{
  "vocab_size": 8192,
  "hidden_act": "swiglu",
  "rope_fraction": 1.0,
  "attn_scale": 0.125,
  "parallel_block": false,
  "optimizer": "adamw",
  "beta2": 0.95,
  "batch_tokens": 16384
}
MLP neurons of a small language model. Each row is named by its layer, matrix (down: output weights) and neuron, and shows model dimensions 64-159. Each number is 128 + 24 x the weight over its row's rms, rounded and kept within 0 to 255. Numbers have three digits each. A neuron's up and down rows have the sign that makes its largest values positive.
A block is one neuron, or neurons of one layer that tend to fire together. After each block is what it responds to, as a language model described it from the Wikipedia text at the highest values.

L6.down2:167164134150108111134120183102125127104181144090112092125070125138147132142130122121149103104173127136074120089088122102104114097140116144099138101120145168159151138086171112119078144126124162127135127125138132143144120107143123067142156142133134089119147168132173140128188128120187131167
L6.down17:134108094143133143119111196131138154126120140119114132124092147143142180089136115124089181146165098164071082147158120150120119165125087117130119094137108175085168086096165157145104125137140132118127108152096148125100081088129175157155164119138160168137164137130123153076134127144144145145
L6.down159:131147119128110136107112255123120146180144180102158106133124078153123120130078144144113123118163146141110111100127117116141112149100159130121086123108079089089106127122164115130136140118106125165105115153123144113150124109132149159169117091121134136108143124140142129108155158104138142135
L6.down256:169166111142085153089170130172150163171111193099131149152126151126131156160138108135094093113081076166127129108143146135139096098102118109113128148131120128137106150124117100127130142102147156136138126143112149143158158137135173115082105120121125120130106103100138152137115177116149126113
L6.down266:191148146130083127100127175160123125124139117137145092168105098126162150117103138141160116114116135130107146113126115127092090144180168095135147119092101098131106142088157155115103136125107132169162133149139109122117109136130122109133140110161150130121137150125171150086127126130116129178
L6.down328:212123127174100127147143165103166123140125162114085129166090106142146117154128170172177086152135128133140120149143082122174109124148112130132148146151165142136131163120136145097077120107162091109120126145156167132133131117128117111105113134095125132170121144135145147133116160084117116118
L6.down369:150159091135151115121104131117102129153139125106138120076099116114114101116111141096192132132138138145161112151082153126120157099109093157100160162143147095168096120119147116154169117161130150142126140114125147113126125133122167135145134137114106099126128119148132121132125099113151140139
L6.down423:151143143123132103080134175101118122136105142122113099053150088109093139141132117143138148132150134100126118167120092141122139128126127095128124135145104144093122150146141130124134090140147155085118207126136126113116136138157116111128141099128087124140129144125137160146146153136161094122
Responds to: Subject before predicate

L2.down58:136104149162173142133135102120170101156117104121120104158121070143145127113190114126133100080116156145112132111115125114140103125108144163123121095138117112111152133127142146113159117109113131122112147111147133121143153127109152124163131098149115125137115136094114128136158114164142066134
L2.down131:179114137138170122107139140133124137165119132151182094111176125064143135118155151143108126138115092135090130145166137127112177129121117132080114084081124129112162121126103136092108149136126130152140105152141162116153107125123090117115135116136112138189124123120161148111148134133143112120
L2.down157:116129111149141135127190220104146158200106133128126108129112134112147130154116120087114115119119132110115127161102095138136115142135118155153127150137146107122117103116096126090153144149095139095164147152152168093157137127114118106092141136128114115123098108154131170151109159173124122117
L2.down288:135125173119126113123127173123114151133123151139139143140110119137140165133107115131093139122124131105137173095170152086124143092126113160105087116134111132080111120132086141116153169135097156092137104148135167135120163172139139148143147148107124113162131116150112126132099120195134121113
L2.down315:161117126138124071131137199108189123125149110138138101092153131094123113127074182147140103130100142110113144169134078124118073131105128114097123104161148159145114113121076114116094136145110129160104125063146144099140116137137119153163113152139132104110102130120089148133127111133129102138
L2.down357:155098120138125096148108181129134138179110116118133101154154095081127097142116129134149087108145096131110137114158084120111109118105085147123141099129096162167143115106124136078132164123126163109117116101094152086150113133130168092133154096162105138120144094100136158150122110128111118151
L2.down412:163157132152152097144104170140170144164156167158148067085122144121077085124165126106123134093129133156102136121110097093099106143121139117147109072139169149151104143101137083104098139115131169088173151092151142136110133137120136114149146131118102171131108089127137127117134125105157127101
L2.down507:168144110143103108164127168098089115124156135136083103108101098135128111080105156098129076145145147102154115086162107117119103111133149143159158113085101159112101143119160125090120141147166151114135126117108132154128132123128108134108125122135134155126131127115150111104071100121113140133
Responds to: Relative pronouns opening clauses

L7.down151:128123163098164134155125106132153123105117091133113097149106105129110106132138140151107107099096114165147098082142079119125167110139113154140131156109135107151144098094141132133097104117128119114128156075153152166150144103157160096136148130102099131137158113086120152173104145129131153153
Responds to: Pre-number currency and months

L7.down431:164096147136099100154127222134123113134166144139149129150151160132145161123142141124127146116159160116118113086128141109133136112151146126151141148133127066115089111135133098112113112128087092120112087131155111124120100109158135145125121153145173140119157139124123116110087155154113150112
Responds to: Adverb and modifier openers

L6.down129:133109114144145128102143255136118156122144147156094116127122122118099118105099143093145120125159161091110072129145078148119124145163148108182135129154145112122134127138116082091112135142104134178132131121132123091125126099153147173120117131158185147137119112149167115150146179131135127114
L6.down233:118092134102130085104142192142105066106125093149092084134144138149064144097158106107149103158117106124144120141140091100116152132141151138142154116149135146132139086156141107095095120167134129155163173119115132098159135136140121115100140123151136129131132117156144131133149117144083164086
L6.down305:145142137119182108134123155120127107132123126122149126139131153109159114133143159132140119118131138104131149160091136125112129150141134134133103108131108111071113096177106116170163156128073130140105105147131130107155117142128152153105136125113105149103116132169133095129148120118105159109
L6.down309:133120106115159127126138155146160090108139079107104064119168142142117088102124108138124075159169105120145082161142075092091135131155134117111132161149107135107114101107079147099132178146063126134150126150136166138157157092121125136105065120125128106131088130129081119120106136168141155147
L6.down337:151134137100094134124147222163107130122155148137158066200143116157129138119140149116185077098135162121120115147115080103125139158147106146146146136135127105146127106171106112140140140148095124134113137150124143136111105103167142143141107140136142152126133150174183123121140146120184170142
L6.down389:127106159166112123125164142154134104129151142190158109157156115105137157121143119117144109143117116075131088106087135079142108149121121171117176128167100148155083161111110172089103142092100136145132161125152092129150159136146167122117099116110117121129117154149111151148084166154117158116
L6.down398:135138117105132140139151068179097100092103104152135134157143106147113147105083132106149093162132143115177108151102125104102103091107148157129151123150125161113129124151166166134152153164100127114127150106133160141164148100147137101117140105165115138083132093141113107158160158120146127153
L6.down415:125125125134121128086128242145125143130140131138136081138091158142131145158100108141161149109169157133160155108180096095110135130161129120126098140113077139173127099113101089135131125149125141109116089107123111171145147103148134115111130123110106150129119143144132146128132138147129112125
Responds to: Adverbs after auxiliaries

L2.down11:153110143112141140134132067129111117111131115141138111139123113122156167109168095122146042128118115119126140120112117098130139122116149148116110131097130136137141118125148095154131094147131112106086125120145113111091138116134097161125144140141167143117091147116130125160150128135131143113
L2.down162:122126130159132145102150131141132116118125127116109135144101109130100131140104117099096165098167113094154083143119084114169119109099103099148172084165082151138104131099149155092185140132162114130134146112159152155116150131121115090116113162142141141160122120106122103127117110115124107065
L2.down228:149126149131126084093139090111100095100140113154125129170151109132120126120133070121154187121112121147098123098129146120120136118125115148150125145107144157148122121125138111144112106077126147178151149123133143145119145139133118124106155171103177162104112133097176175172103166148151138142
L2.down245:104151100152113124100123173113096096150155110137164069142109110156149118115150151093129234122162152123135106135128113137128145151132146106139158087148107135115117120130116129115164175109108094108122165130118097129159120147127148142126145134178098130155127121130125131110113129108141139119
L2.down257:142173119142122141126133079181100123160146130122132116110133141098150170102091072132150113137117115124127156099089155128098104121104119121135124094148145136103125140122112123182139144151127145130176125097143132147097162124115162125115136132136168141093107118137099148161146139175109177148
L2.down278:112143142124120096113147188126093086147167168122129095106175137130107139084118158130126076139122083144113114106133109103137123068118116106145140159123101144126115116166089147135074133131111143104139171149098113160150131131085118112115146165119152135122140154123112157136119121153088087112
L2.down402:133117136129144137138142100128104129108111127143164138157122105122122123134162135109137206108133076116137114137169098150137131116118120152132163080097091103155120148151122106096164115125142107158126189109173131101153147109107128160144125142154156126153108142139122104151155151178102126136
L2.down453:137144126150106147143108186156090126120126122114117095112162134121173146131114097135096105123138131164122128146089141101116138139130123143088099108157119153171155120123094115125130110099146094128135112140149171111134154136129144130155123089144111149130137134142122134133148139102144109086
Responds to: Hyphens inside compounds

L7.down24:108102116105115157147127127128158140133096068101143153112077128122145145119061115065154100099082100143156136138146144123159106132149128132190151112117125149135153103123134166083142130107170138173142109099143121116116153124118158157181162141110173113145115099118088096117090139172127116144
Responds to: Subject of coming clause

L6.down37:127164143086156095131125169150122107142118165158144147104092138102126116091146098126113105119108155162131119139115122078120144111142125125129112162143155130083102122152162105142140138136115085135118117113122154129147117130157088165099150137097114104203122133162119127157163142112145161143
L6.down89:132159159119111136128122169152105090145128131132124169145125100180143131135120078106142120112120066152156128100134107068101107141168153157062154157144132173158111140122121107164120111147166140160120132134069144116131169134140151138120127165151124094137144137122174143176158135110123156148
L6.down106:115153163158146178083151132136082116127123120174145121165114148126122120159127116120141190148084114100144130104133116141136150140144125147117104117106119124114102136180121119132135193130141096162079106132143132157116104144162123127116124060128129129122145137081141168106093136187158136136
L6.down221:136146151124125135155156139111151141091086124149102185111107093122102130138130131098154133109089110117154095139176121123176140118100133144096203161138122131124160148131162119137124137093101108120138139113145133143119156132119138105160113107098132130153145138103124120154103138150144106132
L6.down270:155172111154168144083117150144157134151099128128100129139168126094135072137092144117081151102109151135112139085125138142107116176141129115128161163136118118168138153133083131158113124111128089105123116114067137127106146122131127171119115142169114163121103138115156155116121159136150069142
L6.down271:109107072139124164123163120138152117114147126145097092161119146112151174115117141149134087157149122093166132142121127147153102117121117095150110102146106183091116136114119156123105132136121162150127142076092135122165143108111122171148102127094122120132124138097149139117102116118133175125
L6.down418:155110117110086178091114162135131139166114131152173110147119115125126088122147120165106102124118127140145142107167112183104146139157171123101122137114115101111093117143142146122117112129093148204136121174113108153163108098119142118143168118150096134098122133140150133079157137110126162120
L6.down440:154118134145135128116110147094121123136116107159138098141091137134136079097149098161133123127109105120120161142162108166149125141073133100095135156123112140145116111146118073127089140146165113140087137129086136145180151122120179147120097110125143145123124134153180132107051134155102128124
Responds to: Hyphens, currency signs, quantifiers

L2.down43:137147082130120111138148210124184073118163143097130086088151122146111117143114148127104108113081141136147115133077068120146097108098158115127132116119131133134114148134118119137126113114087156110129121130146120117127131149124132146167145148101099121157155112119090150103144130103181159137
L2.down93:168099107116155072139158204109142142140148086131162087139159102118138077096154168127151119147124121093116107137111073112113095090132138112140149143117124164147116131157151125099127080130152129123110115135125133125136116120106150121133105149076118157114125142089123175134126111142108127113
L2.down175:155139092106079118095136126126156139145136131102103105128159114125102094133104131093069074141128132143141142140119103095144157110139102155127115136115109123112130133128094151105116136083115090127136135127130116143134136154151106132158140115180112136136125133154136147139125114126143165146
L2.down182:094121129126142145091136146155151115104114141097121126149136124151118097132130142168090106154122124116131133133055147082121110150106150084132113132160105136140081142154127113167109094104096115114117105084153127139153123107160103113134112119100142137129168118089105201120094128137129117114
L2.down326:095113176146098133140127089110102115107117123120123123090109142128103092088134118129174143131112118095100086148137145114185088186101118123128119141106130156101107146123143093132127151119091125104161104094114146125125116106123127150127155132154095136153087148148161113124090139115130120105
L2.down340:099137114124145178088154088097138124143148129155137140093157097167113067116067118134188068133099101114083107135140131136144117146173135141141173129115141129117103119161132167144132160127144153139077101117127127133137138124122123134116198106102100139124116137153159136103102132138141078121
L2.down395:133109146121121132142140235105127103107124174135129132102090123144101118134117143128118116128157109111149159156100123156102107193131163125120141123122119134124145148106127147129102114120150107131130116099124133159132120139124126107129130146155121129143084146115176161147080102141121119121
L2.down471:135130137110155143143116118090130115120171118105154135081177127117102093144114146119117196109102155153149131079128163148111117078108164139142173118099174145151123156138131110160130137098082170132097153132171101134153133149129106141162114128109134125144166145150155130122092163104132105134
Responds to: Adverbs and year zeros